Weights of a small transformer language model: 3.74M parameters, no biases in attention or MLP.
MLP neurons of a small language model. Each row is named by its layer, matrix (gate and up: input weights; down: output weights) and neuron, and shows model dimensions 80-175. Each number is 50 + 15 x the weight over its row's rms, rounded and kept within 0 to 99. A neuron's up and down rows have the sign that makes its largest values positive.
After each neuron's rows, "fires before" lists the tokens most often just after its 100 highest values on Wikipedia text that the model never trained on; "fires on" lists the tokens most often at its 100 highest values on Wikipedia text that the model never trained on.

L6.gate291:46 57 52 54 34 50 21 28 56 81 20 97 53 52 25 57 57 50 62 59 29 45 43 47 48 29 63 22 38 83 65 46 68 64 46 52 22 52 53 15 35 56 43 45 66 26 36 71 60 44 58 73 43 44 80 59 12 37 55 63 54 63 46 67 55 29 55 37 29 48 33 61 62 59 40 19 35 77 45 44 46 72 15 43 49 59 46 45 20 58 52 45 34 25 69 71
L6.up291:45 70 45 73 34 81 34 21 67 46 35 53 69 33 38 31 76 24 21 41 62 47 32 52 32 51 49 25 41 65 39 31 74 53 60 47 60 78 59 30 54 24 38 34 44 43 58 40 53 40 68 50 30 49 32 44 55 33 80 61 22 51 49 61 67 46 54 37 44 51 35 67 84 48 44 36 56 65 54 39 45 37 48 73 27 34 70 53 28 40 32 36 79 49 51 58
L6.down291:41 49 69 41 65 37 43 79 51 56 60 67 23 44 66 46 55 39 34 43 43 52 44 63 34 24 70 66 33 56 57 50 49 69 46 61 39 55 52 62 57 44 78 76 62 25 51 46 39 32 54 35 37 66 63 60 41 38 56 55 33 31 50 47 71 45 45 67 41 60 18 45 34 36 80 68 50 52 49 38 54 58 64 72 71 49 41 30 83 35 86 25 37 69 59 54
fires before: "y", "s", "ter", "se", "t", "gh"
fires on: "m", "ou", "our", "p", "ac"

L6.gate214:90 62 23 39 46 45 53 54 66 48 63 73 59 57 34 58 49 65 35 71 42 50 51 62 65 75 38 53 25 39 59 52 69 59 52 33 46 53 24 53 20 46 36 82 42 49 52 59 72 43 61 66 72 51 36 49 48 67 43 29 35 62 63 69 12 58 48 29 21 55 53 59 62 64 31 48 24 54 63 50 29 63 38 87 17 42 37 77 49 60 23 43 61 38 51 40
L6.up214:73 68 40 51 60 67 41 27 58 33 66 59 34 31 32 49 59 53 42 41 57 40 42 53 76 46 52 16 41 59 58 63 41 71 70 70 34 66 53 45 48 48 38 35 55 20 70 39 67 49 44 58 35 81 46 60 79 30 60 37 46 42 62 69 60 61 50 53 35 41 41 55 36 37 55 61 63 50 62 19 28 70 65 52 44 55 53 48 69 57 71 27 36 55 51 46
L6.down214:39 45 18 61 28 24 22 72 50 50 54 61 48 46 50 28 43 72 72 28 27 44 52 46 51 24 54 68 52 83 37 39 49 32 50 26 45 32 50 30 39 33 51 51 61 73 31 61 39 61 49 16 42 49 46 63 38 78 45 63 41 58 48 61 39 58 35 76 50 68 55 33 62 27 46 29 52 54 58 43 36 73 52 30 50 38 51 41 41 35 28 69 61 55 59 52
fires before: " ", " |", "/", "%"
fires on: ":", "/", " |", " ", "l"

L6.gate445:48 48 56 49 36 66 42 54 44 59 53 79 76 63 46 64 37 46 61 57 28 42 17 35 26 51 79 59 47 72 43 36 48 45 39 48 69 39 46 48 59 67 52 49 20 72 48 28 50 41 60 26 62 34 30 51 46 49 28 37 38 97 58 73 38 47 76 41 60 43 36 41 59 31 60 26 54 60 64 42 22 37 70 47 60 56 42 68 18 44 56 59 53 54 74 57
L6.up445:33 28 32 40 19 36 62 51 42 40 59 42 47 44 48 59 63 23 53 23 43 61 66 55 78 53 29 56 48 42 31 30 11 36 50 35 41 75 55 37 46 41 47 44 42 35 65 19 20 64 46 42 45 55 52 36 54 48 69 68 57 22 49 73 27 43 27 83 37 35 70 66 47 69 46 51 49 33 65 68 52 68 54 26 35 57 59 40 56 45 48 58 40 31 70 19
L6.down445:37 52 22 64 64 56 59 41 48 67 22 42 68 62 37 36 81 63 44 42 35 43 52 46 60 43 80 30 62 51 06 08 52 42 50 57 48 28 83 52 74 23 72 39 37 68 67 28 34 63 33 18 66 35 44 38 46 50 36 71 69 62 79 69 51 60 50 59 65 58 41 53 60 54 61 61 71 40 63 23 49 67 58 46 45 42 61 62 30 44 30 50 41 55 70 37
fires before: ",", " J", " A", " F", " M", "5"
fires on: "2", "1", "3", "8", "6"

L6.gate105:53 55 54 29 53 22 42 49 57 41 70 67 42 57 69 62 53 48 61 62 15 52 31 41 28 64 74 63 34 17 57 49 58 41 19 46 44 71 42 69 41 51 52 45 64 48 59 49 70 37 46 49 46 49 70 49 51 45 50 51 39 76 56 50 44 27 66 80 74 53 49 28 45 52 19 61 41 47 70 86 41 55 60 61 68 40 62 66 50 61 56 20 50 54 99 36
L6.up105:43 63 75 41 42 54 59 72 36 66 36 52 43 40 35 43 50 66 54 17 37 51 54 44 29 65 50 48 58 57 48 52 78 52 44 52 35 47 49 48 49 57 60 67 23 37 67 38 31 34 69 51 42 25 34 53 28 48 50 58 23 48 62 50 50 57 29 75 51 61 40 65 57 45 48 64 52 53 50 77 61 58 46 43 45 59 76 37 42 50 51 23 27 43 26 44
L6.down105:72 66 27 55 46 26 46 11 54 41 72 49 35 59 69 42 53 75 59 63 30 63 17 29 59 67 46 60 56 48 33 61 58 66 42 45 74 31 37 67 64 54 35 42 33 63 58 61 50 56 58 36 56 58 67 58 69 42 66 35 57 58 63 48 58 55 82 48 41 42 29 49 54 56 35 64 81 45 35 54 51 59 43 51 52 13 45 80 54 44 57 63 32 54 64 19
fires before: "6", "7", "8", "5", "4"
fires on: "0", " ", "2", "19", "8", "6"

L6.gate141:88 57 40 34 47 37 47 58 40 41 54 59 68 36 29 06 25 48 40 40 54 58 26 41 46 73 30 63 76 33 51 69 65 32 49 67 55 38 44 61 44 52 23 56 39 37 70 29 41 51 44 66 69 40 42 40 72 49 30 50 52 37 72 27 45 60 68 42 57 15 46 61 60 70 47 67 51 65 29 42 28 74 45 50 52 38 68 59 73 37 27 45 48 40 47 50
L6.up141:39 43 69 47 43 62 49 51 70 70 58 59 42 46 29 39 33 64 37 25 40 47 65 17 77 52 24 50 48 85 69 49 56 44 36 56 59 52 29 68 88 34 42 37 35 56 30 45 64 43 33 69 35 43 55 74 50 58 64 61 46 51 48 44 56 57 48 52 33 68 77 48 37 59 23 61 54 49 56 59 48 48 58 47 35 30 65 28 43 54 47 40 73 75 66 77
L6.down141:33 61 33 72 58 60 55 16 36 74 14 63 55 47 34 55 59 60 65 62 51 12 55 50 35 46 56 53 53 47 78 33 43 44 26 19 34 47 35 54 64 65 40 56 65 47 41 28 62 94 28 69 59 34 35 58 49 30 26 65 47 64 34 33 73 73 47 47 31 57 46 71 57 41 49 31 64 38 78 29 53 32 48 39 52 60 66 75 44 53 25 75 47 59 53 51
fires before: " |", "e", "ue", " ", "g"
fires on: "as", "ag", "y", "en", ":", "t"

L6.gate242:36 44 30 29 61 69 34 56 63 46 53 59 29 52 45 21 57 44 57 56 45 62 31 78 71 66 63 37 47 65 49 80 52 34 46 26 56 60 64 52 71 71 40 44 40 77 20 45 50 58 74 69 66 71 32 67 64 59 65 52 21 62 42 32 56 49 69 41 44 69 50 71 62 15 50 83 57 43 24 68 36 42 49 59 49 29 39 79 33 43 48 59 46 39 71 61
L6.up242:41 54 62 56 76 34 89 26 69 22 40 56 72 75 33 82 48 43 51 47 38 93 78 78 52 49 68 58 59 51 49 60 64 35 38 53 41 44 63 24 31 49 44 37 45 59 23 68 58 52 62 45 33 47 52 25 28 29 45 51 63 51 50 55 51 65 57 43 46 66 58 43 49 45 36 42 77 62 82 42 53 72 53 10 56 37 36 58 45 48 65 44 56 46 60 28
L6.down242:66 46 50 44 40 59 39 97 76 66 64 80 39 23 49 63 42 64 37 61 49 59 32 56 49 53 62 71 50 59 34 51 47 14 56 69 55 65 50 69 41 54 36 37 61 54 25 60 78 44 62 76 32 54 51 86 48 45 56 69 51 83 68 45 42 66 64 38 41 65 40 37 30 36 44 75 38 50 54 50 49 57 41 23 50 24 68 35 60 68 74 35 38 29 52 70
fires before: "ud", " the", " a", " s"
fires on: "l", "ing", "o", "e", " with"

L4.gate119:40 47 58 37 54 44 33 66 52 41 48 65 47 44 62 69 65 24 30 50 40 30 34 38 21 75 55 59 40 87 37 37 42 37 45 61 62 39 41 57 26 37 35 82 67 50 20 35 32 27 36 42 52 53 24 33 73 41 42 07 49 59 52 45 42 59 53 62 67 29 42 58 63 51 58 62 44 42 67 79 31 59 34 41 59 54 65 53 36 62 82 28 28 42 51 72
L4.up119:54 53 16 50 44 46 56 73 80 37 55 44 53 25 71 68 79 59 37 12 55 51 38 05 38 48 49 44 74 35 48 59 48 25 45 58 43 70 51 41 38 59 23 68 57 63 51 36 60 49 49 43 62 42 55 58 47 35 58 37 63 55 63 52 62 50 34 34 42 21 38 51 51 51 58 55 48 13 42 46 39 62 45 48 52 64 55 36 45 26 37 66 63 38 74 65
L4.down119:64 38 75 51 47 60 68 47 56 20 37 56 45 52 53 57 36 45 61 16 26 53 57 33 40 47 77 14 59 63 25 65 40 58 48 37 45 55 52 30 33 70 57 65 40 61 60 45 48 45 47 29 03 39 21 20 67 48 63 36 67 68 65 66 31 34 53 27 50 46 34 44 52 53 33 69 57 33 63 30 35 31 48 53 59 71 23 70 53 25 45 56 60 31 90 49
fires before: "or", "j", "ent", "id", "k", "b"
fires on: "i", "ist", "m"

L4.gate65:40 31 56 83 23 39 20 46 14 49 65 64 38 48 56 74 43 46 32 41 10 60 35 49 43 40 52 46 25 35 54 55 66 60 50 26 18 58 49 58 08 73 46 50 52 44 36 53 52 51 47 68 53 62 50 47 41 55 41 31 29 59 51 53 52 38 42 67 67 40 58 52 52 64 27 72 39 44 42 37 34 50 31 31 47 69 52 44 44 35 40 46 78 47 75 38
L4.up65:45 55 56 52 38 54 65 72 52 31 58 54 57 43 48 55 37 00 90 32 65 66 54 38 33 72 40 35 37 38 35 61 54 36 50 24 56 63 21 65 60 58 29 52 48 43 64 75 49 48 58 61 60 22 46 66 30 53 42 41 43 54 34 51 67 38 50 28 64 37 57 65 44 36 32 37 49 56 64 63 71 36 68 47 49 59 67 53 30 76 42 35 68 81 79 47
L4.down65:70 57 62 42 62 54 67 41 63 37 61 39 50 32 94 44 36 43 64 51 54 51 44 81 42 72 44 47 49 50 62 58 40 55 67 58 47 60 44 31 63 33 48 76 25 39 10 61 56 60 55 42 62 47 66 40 52 55 68 48 29 44 41 48 47 39 27 38 56 66 46 67 46 60 23 50 47 56 33 41 49 29 38 53 56 84 28 51 40 40 37 57 71 60 68 40
fires before: "or", "an", "se"
fires on: "ist", "m", "our", ":"

L6.gate415:47 52 36 55 45 46 62 66 74 55 84 66 32 51 64 44 46 59 52 22 22 72 64 79 50 76 47 41 48 69 70 60 37 44 31 68 66 57 57 57 59 54 49 55 60 67 43 54 64 42 50 62 49 49 31 68 41 35 38 25 15 63 29 62 67 57 73 48 43 62 32 48 27 59 56 59 75 67 49 29 39 71 43 45 20 54 32 43 40 33 34 52 63 57 57 38
L6.up415:45 43 45 45 59 66 53 54 42 60 54 72 19 48 90 63 37 30 42 40 13 54 51 57 58 56 74 66 46 52 51 32 58 41 46 63 55 58 60 64 69 51 76 26 69 57 34 49 47 26 61 39 57 41 50 76 39 52 33 48 61 76 77 50 53 52 54 50 81 78 37 63 55 40 42 39 70 41 52 56 61 41 63 41 56 41 58 49 64 57 42 89 57 34 41 28
L6.down415:45 74 64 79 60 58 29 92 51 54 65 70 28 60 35 62 66 49 57 78 57 59 22 64 56 55 77 34 55 55 23 41 37 64 57 26 34 30 48 49 33 40 55 81 62 34 39 25 70 43 24 69 50 47 66 59 65 61 66 72 58 49 48 66 47 45 33 78 62 45 81 51 27 47 49 74 62 63 40 46 79 58 55 54 45 38 37 47 62 54 61 42 52 33 54 72
fires before: "in", "a", "ine", " the"
fires on: "ig", "l", " with", "m", "e"

L4.gate149:47 47 31 44 35 63 24 64 69 43 51 59 75 63 50 75 36 37 57 56 80 73 43 68 42 48 59 40 31 43 42 55 55 49 39 60 20 66 39 49 52 37 47 62 52 58 60 64 60 69 30 57 47 58 35 49 52 57 48 39 69 48 63 61 46 58 30 58 39 28 55 65 47 51 54 27 31 46 63 48 50 75 56 63 66 65 64 54 49 63 67 53 40 47 68 46
L4.up149:58 56 64 60 58 33 70 65 38 52 50 45 66 43 70 78 57 53 57 44 55 55 30 57 43 55 34 52 39 50 64 20 18 45 63 33 47 75 65 49 59 58 62 70 83 41 33 60 35 35 54 69 29 20 47 42 26 33 46 45 39 53 46 32 59 73 46 30 63 51 54 32 47 40 39 39 32 41 54 69 29 28 77 57 56 32 28 33 35 41 55 68 48 71 67 30
L4.down149:48 40 59 42 45 64 70 52 32 70 72 41 47 47 46 22 15 74 32 39 59 52 56 56 87 28 54 43 55 54 32 46 60 45 62 35 44 39 43 08 28 31 59 39 64 50 50 57 54 50 28 57 81 51 70 68 53 24 41 28 81 35 67 41 26 29 91 75 54 61 36 59 40 42 44 39 49 46 50 60 69 41 83 58 51 42 67 72 41 49 34 46 48 41 39 43
fires before: "or", "ul", "id", "p", "ear", "end"
fires on: "es", "f", "p", "op", "ri"